MLP neurons of a small language model. Each row is named by its layer, matrix (up: input weights) and neuron, and shows model dimensions 176-239. Each number is 200 + 20 x the weight over its row's rms, rounded and kept within 0 to 999.
After each neuron's rows, "fires on" lists the tokens most often at its 100 highest values on Wikipedia text that the model never trained on.

L11.up1346,178,182,226,208,244,164,195,166,206,192,238,166,178,191,216,197,138,232,184,211,186,200,215,203,230,222,211,211,196,185,170,205,192,149,198,210,188,186,162,193,196,164,224,222,225,202,177,217,215,215,197,166,189,174,175,167,198,182,205,176,204,217,195,205
fires on: " G", " l", " J"

L11.up990,178,194,224,210,209,219,203,209,185,188,190,215,185,198,239,190,236,210,174,194,191,188,205,246,193,184,223,241,210,222,185,175,186,177,180,216,186,180,219,198,181,227,176,212,227,199,189,200,187,241,193,155,220,206,226,157,216,149,213,179,221,190,162,207
fires on: " d", " died", " on", " World", " death", " Pro"

L8.up1127,202,172,218,194,185,230,240,187,174,212,189,202,204,218,206,188,203,186,179,235,211,240,197,203,190,198,190,237,193,186,184,217,202,207,187,209,190,205,208,194,223,175,204,206,179,221,178,181,184,195,182,214,187,236,211,176,226,196,169,175,185,204,173,175
fires on: "0", "it", "-", " ", "195"

L8.up2062,198,188,200,184,211,227,210,190,224,215,216,197,150,174,187,205,126,224,216,157,195,223,202,222,179,196,248,208,211,169,221,200,196,138,196,183,200,207,159,201,198,194,202,221,188,205,185,207,197,176,190,203,201,186,194,214,165,200,216,148,185,213,248,217
fires on: "r", " of", "m", "n", " ", " ("

L11.up971,205,221,207,196,169,224,215,188,188,220,190,171,198,204,157,198,195,172,195,211,178,226,172,200,206,185,228,213,231,189,184,179,182,178,224,227,167,239,164,189,197,177,184,200,222,169,208,193,213,219,210,245,177,168,181,200,208,223,198,209,170,178,230,203
fires on: " T", " D"

L11.up609,203,191,205,183,196,177,197,235,183,225,176,213,209,198,190,199,216,158,203,260,179,196,222,225,157,206,193,196,193,212,204,230,222,192,200,201,243,207,184,182,209,187,204,200,215,200,202,206,224,194,199,226,203,201,202,212,175,197,189,204,198,184,216,163
fires on: ",", "-", " at", " by", "),", " of"

L11.up658,169,181,205,196,207,189,220,211,189,192,185,209,214,203,177,198,173,231,210,227,225,201,226,205,188,185,170,179,202,190,192,211,178,197,198,174,212,189,206,173,205,190,183,170,229,196,222,172,194,237,185,189,185,180,188,199,199,192,233,156,236,192,166,199
fires on: " an", "ian", " J", "),", " Japanese"

L11.up797,216,213,184,175,141,199,199,208,203,211,220,196,219,199,186,219,221,171,173,178,171,193,225,184,204,203,198,194,217,190,205,200,230,186,247,219,183,191,188,181,171,208,184,194,211,175,222,145,189,192,200,195,194,157,206,205,198,203,206,180,203,217,210,201
fires on: " T", ".", " ", " M", " m", ","

L11.up2162,173,161,173,223,199,247,219,235,195,175,209,198,198,180,158,191,228,191,164,223,199,186,194,176,217,187,229,238,199,192,176,212,204,176,207,160,211,184,211,199,204,195,201,208,189,181,178,181,170,216,201,191,197,216,190,187,156,202,148,190,202,177,193,182
fires on: " ", " |\n", " and", "-", " ("

L11.up668,189,196,207,216,202,188,227,165,176,206,205,268,220,232,182,170,184,206,210,195,198,229,217,205,181,199,226,151,213,198,199,208,199,183,201,194,179,182,232,182,183,217,189,213,215,193,186,170,195,226,187,192,199,200,223,187,199,213,208,176,171,183,211,216
fires on: " Mar", " (", " ", ":", " Jul", "202"

L11.up969,208,195,188,208,210,188,164,189,199,190,220,217,236,203,191,201,205,191,178,221,198,192,202,207,221,180,206,194,204,242,232,176,190,220,189,161,219,199,179,210,193,178,235,204,225,149,189,205,208,217,182,203,199,212,175,208,190,195,150,189,181,192,217,217
fires on: " L", " l", "l", "L", " reached"

L11.up357,190,177,198,175,217,201,174,184,213,205,194,203,183,215,216,205,194,207,210,201,205,208,229,207,170,171,240,180,188,174,199,231,195,173,166,203,194,180,196,203,207,220,196,191,225,208,240,172,194,194,188,203,191,181,224,186,217,177,211,191,220,218,183,228
fires on: " an", " "

L8.up407,223,200,204,229,166,238,180,196,187,179,180,181,216,195,212,192,265,192,165,188,188,210,172,229,195,214,219,178,259,201,193,220,158,198,225,229,209,218,165,222,180,181,203,177,202,172,223,203,192,162,160,196,244,173,178,184,188,203,222,192,198,204,227,199
fires on: " ex", " the", " a", "i", " Ex"

L8.up1581,217,222,213,171,233,175,202,179,180,211,197,218,221,193,205,186,235,196,204,197,216,229,208,208,156,178,195,157,218,178,192,197,155,218,207,216,190,217,201,230,199,164,163,168,187,185,182,188,171,247,172,158,238,217,185,169,211,222,218,176,206,207,211,185
fires on: " E", "E", "W", "ä", " Germany", " W"

L8.up404,183,239,194,187,190,209,165,209,205,160,187,209,206,188,177,197,233,193,221,222,218,201,204,185,195,213,177,160,209,255,210,194,219,223,217,194,190,177,192,203,190,166,194,199,166,228,219,178,189,181,195,234,186,203,196,215,208,205,212,185,184,209,190,226
fires on: " or", "mar", " Or", "or", "Or", "ly"

L11.up879,240,177,207,213,209,213,215,177,195,219,187,194,218,213,191,215,226,208,208,194,189,216,179,239,209,213,242,160,223,210,223,190,207,217,207,222,192,202,203,212,201,184,207,187,187,185,190,197,165,227,173,210,176,200,210,175,186,178,183,218,204,209,204,212
fires on: " H", " h", " Camp", " min", "ock"

L8.up143,207,192,223,218,176,221,234,198,206,200,192,187,203,207,179,183,171,198,224,192,189,210,211,215,188,207,218,207,193,181,208,201,217,198,196,177,213,224,188,203,208,199,237,175,172,194,208,199,174,217,202,189,226,199,206,190,231,204,191,175,184,225,189,188
fires on: " ", "th", "190", "0"

L8.up930,198,205,234,200,211,205,202,191,202,229,173,236,202,200,205,198,192,199,194,233,178,170,213,193,198,196,171,233,198,193,196,213,191,137,227,221,183,145,215,203,178,203,212,181,195,248,189,227,225,221,179,204,247,196,211,199,179,188,215,167,186,189,249,195
fires on: "e", "y", "a", ":", "ing", "10"

L11.up2220,204,190,202,206,243,176,223,203,196,206,190,189,200,198,184,208,206,177,207,200,193,180,185,212,189,182,177,194,205,189,229,215,225,201,215,194,210,208,169,193,201,206,190,216,206,211,205,207,203,208,200,214,182,212,198,206,195,200,186,228,205,147,243,201
fires on: ",", " |", "\","

L11.up1610,220,201,171,203,216,184,205,189,232,201,206,179,206,169,170,192,209,179,193,208,192,182,195,245,213,217,204,168,182,201,174,167,223,223,248,190,204,229,216,196,203,178,175,170,180,147,205,197,197,192,186,224,200,174,197,151,163,182,152,207,221,235,183,203
fires on: " H"

L11.up1223,221,165,191,215,204,191,183,225,203,220,162,203,199,183,174,190,187,179,202,205,167,211,195,224,218,190,207,207,205,190,217,199,199,217,219,213,184,191,185,236,197,231,164,196,186,184,187,242,189,230,219,210,201,202,195,203,204,173,165,193,194,165,217,215
fires on: " |", ",", "-"

L8.up985,224,181,163,189,190,219,201,199,186,185,218,233,187,191,183,174,177,201,166,183,191,208,204,195,173,183,229,213,245,215,206,209,200,177,206,170,196,172,213,165,215,187,181,183,229,174,191,150,200,211,223,225,195,213,208,200,211,183,188,195,201,162,195,176
fires on: " (", " ", "–", " to", "en"

L8.up1872,188,208,195,175,186,222,202,163,228,212,210,184,234,234,191,185,208,209,213,197,199,195,196,198,193,206,207,186,213,190,211,197,195,189,206,190,168,218,217,179,191,205,230,192,203,195,206,207,181,204,220,259,188,209,170,192,192,210,190,174,189,215,214,174
fires on: " (", "it", "ay", "9", "ac", " "

L8.up1702,242,178,188,201,184,157,218,201,258,199,206,196,232,229,193,210,177,194,158,173,166,182,219,196,184,197,217,223,179,212,221,187,189,171,183,184,200,222,192,199,169,212,188,219,204,191,198,218,168,201,243,187,207,194,193,164,207,186,215,197,189,208,211,185
fires on: "%", " of", "ut", "0", " were"

L11.up902,194,217,215,179,245,191,188,203,218,226,207,211,218,195,208,229,214,199,188,220,180,189,196,189,201,199,214,175,217,194,210,203,196,229,189,228,204,243,184,186,159,182,201,245,203,199,205,184,216,185,183,191,196,207,237,205,201,187,205,199,207,194,228,177
fires on: " a", " were", " are", " and", ",", " the"

L8.up1843,175,202,181,197,233,214,222,196,206,212,207,230,195,191,221,207,177,233,193,167,206,193,216,201,183,207,190,208,182,183,237,183,193,197,209,158,207,193,201,196,174,213,188,210,191,214,209,178,184,192,218,209,206,233,168,185,200,216,183,193,184,229,242,236
fires on: ".", " of", " By", "y", " ("

L11.up2186,238,183,191,207,229,175,185,188,179,203,190,181,219,212,195,207,209,216,196,159,211,204,199,194,225,233,211,203,194,183,188,196,214,220,201,190,180,175,188,243,213,138,182,209,167,188,205,193,180,174,194,200,183,216,209,220,175,210,230,199,172,192,226,227
fires on: " B", ",", " and", " to", " un", "-"

L11.up1177,216,228,197,222,218,183,197,209,235,200,187,187,185,174,248,195,229,202,171,183,207,208,217,184,212,193,197,200,225,169,215,175,178,227,193,201,222,220,191,182,200,185,194,219,246,188,221,207,217,200,204,195,155,199,187,181,215,185,239,189,156,174,225,203
fires on: " |", ",", " +", " ", " $", ":"

L8.up451,201,215,204,196,206,230,216,197,201,209,199,231,171,175,195,241,207,202,222,195,197,210,226,197,201,216,165,199,211,205,201,212,165,206,223,198,189,198,223,195,186,224,206,209,196,236,233,198,206,206,213,181,182,177,191,183,211,203,215,206,226,214,226,200
fires on: " that", " a", " the", " tr", " let"

L8.up353,200,195,183,219,181,177,196,190,186,210,222,216,170,198,199,200,181,165,175,206,227,204,210,181,194,190,198,208,206,239,218,169,215,194,201,175,208,193,179,167,190,201,212,162,191,136,184,208,194,226,212,211,212,209,184,212,208,189,243,192,189,212,200,154
fires on: ",", "\n\n", " |\n", ")\n\n", " ", "),"

L11.up683,219,200,195,177,210,189,219,212,186,206,227,244,172,204,220,163,205,213,177,173,174,214,208,203,217,207,171,176,190,182,205,173,227,173,233,228,201,169,201,180,214,216,211,161,186,171,196,221,219,225,240,191,201,196,201,183,180,212,212,203,189,189,180,204
fires on: " ", " and", ",", "|"

L8.up2171,185,242,202,200,226,216,238,223,214,202,238,206,146,193,192,194,202,189,197,189,210,165,202,208,206,170,200,185,209,180,187,207,174,205,217,187,192,215,182,216,209,220,216,199,188,251,242,191,182,220,212,252,164,213,225,216,190,179,192,199,215,183,236,203
fires on: ",", " the", " his", " |", " and", " "

L8.up232,207,182,207,218,213,249,169,203,193,265,198,141,190,201,186,191,194,182,171,194,173,212,177,201,204,233,206,190,189,242,187,184,188,219,200,218,194,220,196,233,171,206,224,157,177,226,215,228,184,209,186,208,203,228,177,221,228,211,190,218,191,241,185,194
fires on: "a", " Ka", " Sa", " La", " Ta"

L11.up363,182,226,208,243,226,194,214,217,222,194,211,199,206,175,192,214,187,252,211,179,214,205,198,194,193,191,206,195,192,209,197,228,195,148,210,188,218,221,199,228,188,195,194,208,228,241,184,229,224,204,201,163,225,168,199,182,245,194,233,215,219,187,184,207
fires on: " G", " sl", " J", " H", " F", " imp"

L8.up915,212,184,177,197,215,185,235,209,175,179,216,167,177,200,192,215,213,203,185,204,203,203,189,167,181,231,217,203,194,249,209,218,199,178,193,227,217,211,227,175,209,196,216,167,220,181,227,131,163,179,209,192,246,179,211,201,188,221,238,179,209,187,258,200
fires on: " N", "N", "on", " n", "ick"

L11.up2025,229,200,192,224,169,177,213,202,194,184,179,179,222,213,222,215,216,178,225,184,187,201,155,206,233,220,204,185,202,198,187,185,184,202,213,211,215,177,197,226,186,184,192,233,205,179,191,227,193,224,206,206,168,180,187,192,200,182,181,202,182,215,218,195
fires on: " H", " h", "o", " bo", " S", " p"

L8.up2190,183,209,214,200,176,155,170,181,219,197,211,201,212,218,184,198,226,214,201,216,207,214,230,173,207,210,177,193,208,201,184,168,183,189,199,209,224,222,228,196,192,229,235,151,196,184,190,192,228,215,183,202,200,174,179,212,185,221,205,222,210,193,201,218
fires on: ",", " is", " (", " re", " six", " |"

L11.up107,218,240,234,218,177,216,202,178,193,184,200,203,152,184,237,204,202,194,202,226,182,138,175,220,173,220,198,211,211,185,188,203,184,200,182,234,184,214,194,186,200,197,224,245,194,191,194,168,176,212,194,227,170,215,227,196,172,204,224,183,176,168,190,209
fires on: " (", ":", "°", "′", " d", " "

L8.up847,207,212,193,184,181,187,210,197,186,199,220,208,194,178,232,206,211,184,208,203,221,167,199,216,218,206,209,173,236,199,201,231,217,197,198,250,189,206,204,185,198,169,192,192,212,212,184,222,206,228,194,184,201,187,246,213,189,194,210,207,203,189,200,199
fires on: ",", "-", " and", " or", "–", " "

L11.up2138,189,203,200,273,191,224,173,196,225,190,170,205,204,221,194,211,228,195,196,196,192,193,220,204,200,203,205,215,209,190,175,215,203,191,204,166,192,193,207,178,177,203,215,164,214,161,252,186,220,181,170,186,207,198,200,219,182,221,229,252,202,221,186,200
fires on: " re", " \"", " over", " (", " under", " '"

L11.up2124,228,235,177,187,217,176,189,223,211,231,204,207,207,184,217,208,192,201,208,167,189,194,177,216,203,174,205,199,194,182,207,189,204,202,206,181,222,211,178,167,152,231,200,212,212,213,240,189,179,158,208,201,196,211,206,189,180,154,166,180,148,231,217,202
fires on: "n", "l", "st", "he", "d"

L11.up758,204,215,212,205,213,148,200,186,209,194,210,225,176,218,198,180,183,215,210,256,168,224,217,172,179,186,184,199,201,211,186,181,214,192,198,225,232,166,142,223,201,175,216,200,191,166,198,196,215,187,184,207,209,210,222,230,219,237,200,196,198,215,224,182
fires on: ",", " in"

L8.up1073,184,206,216,209,193,220,193,223,213,193,151,215,203,199,178,193,180,188,194,215,200,223,199,216,179,211,170,230,198,223,209,184,195,205,188,225,196,182,163,215,169,177,184,219,192,204,219,204,209,214,190,203,199,188,213,186,183,207,203,242,217,207,165,167
fires on: " his", "'s", ",", " |", " ("

L11.up2108,231,214,247,180,191,190,199,190,184,201,223,195,175,252,214,204,218,230,176,203,196,227,226,191,201,169,198,196,217,189,179,234,172,182,172,224,203,193,153,209,210,194,195,197,215,179,176,213,178,206,220,199,194,206,191,194,171,219,217,184,214,188,179,208
fires on: " p", "-", " in", "if", " win", "in"

L11.up2204,129,219,191,198,220,192,226,210,231,219,218,188,172,214,171,162,217,210,190,199,202,198,217,221,207,208,202,216,178,203,190,196,208,211,207,197,211,199,162,217,167,219,194,205,210,212,177,175,173,185,222,189,183,207,214,220,206,207,204,188,197,166,200,205
fires on: ".", "us", ",", "2", ":", " |"

L8.up302,197,207,195,175,209,199,181,171,192,180,199,171,201,209,195,210,269,158,186,183,204,196,222,227,195,208,221,198,173,173,220,219,218,202,236,224,170,192,226,179,178,194,193,195,170,190,216,174,168,187,168,196,188,167,163,178,203,198,196,211,191,199,198,186
fires on: "7", "4", "6", "2", "3", "8"

L11.up1887,205,213,191,195,198,195,153,182,225,181,176,219,157,194,191,175,185,220,197,184,196,179,220,233,212,185,196,177,202,217,193,244,226,170,209,202,217,229,183,189,210,173,185,187,187,210,188,201,235,217,194,194,207,213,184,164,199,191,210,161,207,199,187,210
fires on: " ", "–", ",", "-"

L11.up142,205,181,226,213,207,196,204,233,238,210,201,183,221,216,221,205,197,216,242,223,232,162,209,192,203,195,201,227,195,186,201,212,237,181,223,151,200,212,186,210,196,187,143,208,208,190,208,196,205,152,228,229,216,192,189,193,197,163,203,175,192,225,211,200
fires on: "ot", "t", "st", "p", "d", "over"

L11.up1245,187,176,217,163,199,188,173,212,197,209,210,237,214,180,184,239,194,198,209,213,183,199,208,197,231,179,200,190,205,229,183,228,225,167,225,221,219,246,193,223,211,219,197,158,170,216,175,186,241,199,245,236,219,216,185,184,208,194,226,178,177,211,187,187
fires on: " ", " re", ","

L8.up228,249,229,206,220,180,199,177,206,204,167,184,206,204,206,207,248,180,172,218,199,217,191,172,216,188,168,231,188,213,195,187,161,197,187,208,182,203,219,218,202,171,205,208,205,235,218,230,212,203,180,229,188,217,199,232,227,222,187,234,215,188,223,190,198
fires on: "f", "p", "st", "he", "g", "l"

L11.up1477,198,190,207,231,205,184,219,230,216,223,194,205,172,217,201,219,188,167,234,198,192,201,223,198,179,240,199,211,228,227,202,236,217,207,207,198,190,216,187,191,197,193,159,166,200,207,218,188,196,179,215,188,210,188,184,187,191,223,205,186,224,215,169,154
fires on: ",", " and", " |", "'s", " of"

L8.up1486,199,202,246,213,204,199,169,177,192,182,215,213,156,197,202,188,189,213,167,183,188,194,185,218,206,182,192,204,179,192,210,182,154,179,181,204,194,200,179,198,232,158,188,236,203,196,200,190,217,177,221,234,247,195,188,237,168,196,210,233,183,221,196,215
fires on: "r", "h", "i", "s", "an", "ri"

L11.up866,211,208,216,200,210,228,209,172,199,187,229,220,216,206,181,225,189,185,197,204,209,207,213,202,225,194,187,204,191,220,206,205,207,198,162,198,179,214,191,191,199,176,194,192,185,205,221,156,208,176,224,180,224,177,193,199,173,201,190,203,223,173,199,136
fires on: " D", " c", " C", "C"

L8.up2168,239,224,210,180,199,198,193,178,202,175,184,192,175,201,203,216,186,221,227,226,193,191,230,191,182,183,200,197,220,189,194,195,206,193,204,208,198,239,164,198,213,201,207,194,161,181,214,204,236,159,202,190,213,202,227,196,191,166,213,166,201,173,188,225
fires on: " |", " (", "|", " d", " married"

L11.up340,227,199,183,208,176,227,208,185,195,219,210,173,194,183,164,217,197,210,162,237,196,216,173,184,165,189,198,171,207,211,223,193,204,226,214,182,194,215,159,254,205,193,243,196,177,197,220,215,217,168,205,200,208,218,214,179,212,237,198,179,177,233,191,229
fires on: "a", " La", "1", " la", " Ka"

L8.up1441,206,208,179,219,218,194,220,211,192,211,195,197,241,214,199,196,200,221,216,181,200,205,188,217,217,177,202,204,215,219,217,184,173,235,214,193,215,157,176,177,211,147,204,158,201,217,187,215,200,203,247,216,193,205,215,194,218,231,216,223,196,203,190,206
fires on: "T", "et", "t", "to", " T", "o"

L8.up1553,196,206,228,234,196,177,203,222,212,204,200,193,210,219,253,195,160,212,211,185,212,218,177,207,183,219,199,241,188,207,208,220,196,231,191,200,196,192,195,187,219,228,201,196,182,196,230,206,168,161,243,206,205,213,196,212,202,195,190,220,174,209,219,214
fires on: " to", " |", ":", "d", "g", "p"

L8.up1718,225,214,213,232,208,203,221,200,192,176,202,207,208,221,220,228,223,207,178,210,185,187,213,196,185,201,216,190,204,223,251,229,205,164,192,204,195,206,170,182,206,195,203,186,221,181,193,177,245,234,187,179,232,203,194,180,197,217,241,204,153,164,258,183
fires on: ".", ":", ","

L8.up1588,163,185,195,207,164,177,212,218,215,196,190,239,215,195,210,227,193,215,196,220,192,190,224,193,219,204,253,207,174,210,216,192,186,174,125,196,210,210,207,226,206,174,158,153,257,195,199,189,211,202,192,203,229,203,186,205,179,217,234,188,225,182,209,196
fires on: ",", " to", " not", " Indian", "oman", "'t"

L11.up104,227,182,214,219,200,215,150,198,180,220,193,218,206,199,215,238,209,217,179,213,204,250,241,197,177,201,216,226,196,169,222,203,216,201,208,197,202,208,189,191,216,224,209,185,201,162,220,185,214,135,198,195,199,192,228,213,215,182,216,249,181,195,233,216
fires on: "\n", ")\n", " over", " out", " under", " up"

L8.up1724,213,195,187,231,218,176,184,192,200,220,165,189,198,202,213,197,183,207,206,228,199,185,176,209,205,184,231,207,187,207,228,196,189,221,154,216,177,184,189,229,200,205,189,194,195,200,225,199,215,202,189,194,215,172,204,173,192,197,203,163,174,204,226,208
fires on: " K", "K", "k", " th"

L8.up111,187,197,153,215,185,208,207,233,178,226,161,251,194,188,222,218,233,210,212,194,191,190,214,216,179,212,215,228,177,150,237,211,208,227,212,227,182,225,183,175,190,213,218,197,188,208,187,191,206,217,179,231,184,208,203,197,246,206,204,199,196,197,202,231
fires on: " (", "mir", "e", "re", "um", "ple"

L8.up926,187,194,192,177,196,220,172,177,202,199,209,217,218,191,190,202,224,202,211,181,223,203,201,204,217,236,195,194,217,200,197,220,228,231,218,240,197,182,201,227,185,180,180,217,187,223,173,222,183,212,227,178,183,160,181,206,190,204,192,231,203,215,202,187
fires on: " h", " s", " H", "h", "c", "ph"

L11.up876,201,220,200,205,194,179,187,238,211,226,239,231,214,169,203,232,175,224,181,200,176,206,178,162,255,182,217,202,227,215,200,209,189,201,179,175,225,232,162,179,208,187,207,164,216,180,180,182,223,219,228,193,204,201,208,217,195,202,207,200,163,205,242,191
fires on: " to", " of", ",", " |", " in", " should"

L11.up2145,219,188,222,206,217,209,203,233,199,216,208,194,190,204,213,234,190,206,210,198,190,236,218,223,199,187,196,193,201,246,204,237,221,218,185,235,200,213,175,216,206,199,177,198,182,170,185,198,203,149,194,195,188,194,184,215,196,200,214,233,220,215,227,157
fires on: " P", " C", "P", " ro", " c"

L8.up937,244,211,206,216,189,196,238,175,192,210,158,198,242,178,173,209,197,181,209,190,199,202,206,183,221,200,195,223,181,176,185,207,193,220,199,191,229,223,208,229,178,234,175,206,164,171,218,189,199,232,189,229,219,191,209,204,183,210,164,191,196,230,198,216
fires on: " and", "ly", " most", " well", ",", "-"

L11.up1388,232,199,198,214,158,167,187,151,205,217,198,204,183,245,173,189,216,203,213,178,234,187,193,172,204,214,214,190,195,220,177,192,210,199,186,257,205,217,181,167,201,168,196,202,216,185,183,171,183,172,168,191,240,161,187,231,186,190,228,221,167,183,215,219
fires on: " N", "N", " Jon", " Leon", "n", "191"

L11.up721,224,184,208,229,199,219,209,231,212,221,198,238,189,207,178,204,233,220,196,220,168,195,199,215,172,186,219,202,210,168,214,200,193,204,239,204,173,207,198,206,179,214,219,167,196,202,209,222,183,245,165,214,218,227,202,191,221,181,178,190,183,203,205,218
fires on: " re", " Re", "e"

L8.up653,192,180,196,222,181,162,227,191,184,215,205,222,196,191,189,185,210,215,199,169,173,205,201,238,190,172,188,229,217,194,208,192,175,210,205,190,207,180,223,202,227,205,206,192,174,194,215,183,206,218,212,200,203,220,223,198,205,208,229,224,221,190,194,217
fires on: ",", " and", " |"

L8.up1520,191,197,221,214,203,194,189,196,172,211,208,200,200,200,200,229,204,208,188,194,185,219,205,170,175,183,188,192,228,217,191,225,190,206,226,216,192,199,177,181,179,195,234,184,203,224,250,203,216,201,171,230,201,205,205,183,220,219,226,204,192,203,224,168
fires on: " |", " (", " a", " the", "\n", " =\n\n"

L11.up1046,179,199,192,181,218,193,236,212,196,196,207,215,194,155,215,202,198,190,216,203,186,195,195,175,176,190,201,158,193,186,218,189,199,189,217,213,175,202,189,176,202,169,163,213,197,209,173,152,153,189,200,236,195,204,210,218,204,183,190,205,222,179,219,208
fires on: " and", " his", " or"

L8.up2031,220,212,213,197,181,218,184,225,213,225,215,204,225,204,231,199,241,182,189,200,196,202,194,239,223,169,194,170,206,188,200,218,205,192,222,208,173,234,176,189,192,199,207,187,191,198,202,228,202,201,207,198,229,208,212,204,199,198,203,190,183,193,206,208
fires on: " ", "-", " re", "he", "ub", "re"

L11.up195,253,211,199,175,217,186,222,178,201,185,185,193,238,209,167,209,214,227,219,204,204,224,226,216,224,210,200,227,192,227,204,208,199,170,242,179,177,195,188,226,193,242,210,178,185,204,245,201,185,247,212,191,177,205,193,189,213,217,200,201,210,191,172,234
fires on: ",", " and", "ad", "ed", "ass"

L11.up1263,268,186,176,202,217,199,210,217,221,201,180,215,239,226,204,194,218,187,179,182,211,192,185,206,229,170,207,178,195,210,203,194,206,195,197,198,210,217,211,235,201,191,207,175,202,185,204,231,226,206,188,181,229,183,209,238,202,224,194,181,188,225,247,202
fires on: " L", " Ch", " Gu", " l"

L11.up1117,189,179,189,222,212,160,185,184,188,181,202,163,194,193,191,209,151,192,218,182,199,212,223,197,214,192,178,210,240,194,224,180,177,185,220,193,200,188,144,217,224,186,198,171,184,188,222,171,186,215,189,228,195,208,220,240,209,185,198,222,170,192,227,183
fires on: " and", ",", " as", " played", " Al", "Al"

L11.up613,201,181,140,185,199,201,208,192,216,191,189,188,198,212,197,188,202,201,217,199,169,200,192,190,208,226,189,161,201,223,187,201,225,218,227,202,194,208,194,204,186,183,211,160,207,213,177,239,194,224,176,205,201,211,210,186,209,222,211,218,208,211,223,234
fires on: " a", " W", "f", "-b", " T"

L8.up1072,200,190,181,218,220,179,202,192,173,195,241,242,180,186,173,183,173,181,169,194,196,193,198,231,205,180,210,217,228,221,204,198,177,213,197,217,202,188,215,222,240,235,186,198,191,212,200,190,197,210,222,194,173,208,199,203,207,159,238,187,194,160,217,198
fires on: " and", ",", " for"

L11.up1404,201,188,207,209,197,183,208,171,196,232,194,211,236,193,175,191,210,210,203,202,205,178,206,237,222,187,168,177,203,233,224,226,185,198,169,176,164,182,215,167,206,178,220,188,193,213,157,199,191,198,219,240,184,172,174,171,200,189,184,164,199,199,225,203
fires on: " G", " \"", " A", " (", " "

L8.up816,191,193,167,210,206,219,193,211,204,166,202,205,206,165,211,228,194,194,223,208,244,191,206,171,211,220,229,195,183,187,205,207,205,228,208,220,183,205,203,187,199,202,166,204,194,211,219,197,177,210,171,215,178,227,202,192,192,211,208,180,202,178,178,201
fires on: " the", "st", "ological", " in", "ue", " of"

L11.up85,187,212,221,182,210,194,235,203,200,191,218,195,180,183,215,229,190,198,195,195,160,207,218,191,194,164,179,201,209,261,166,188,200,200,172,193,235,190,189,191,202,166,199,201,199,165,191,173,160,209,188,135,217,230,177,196,184,181,193,184,185,193,212,194
fires on: " |", " at", " of", " J", " for", " by"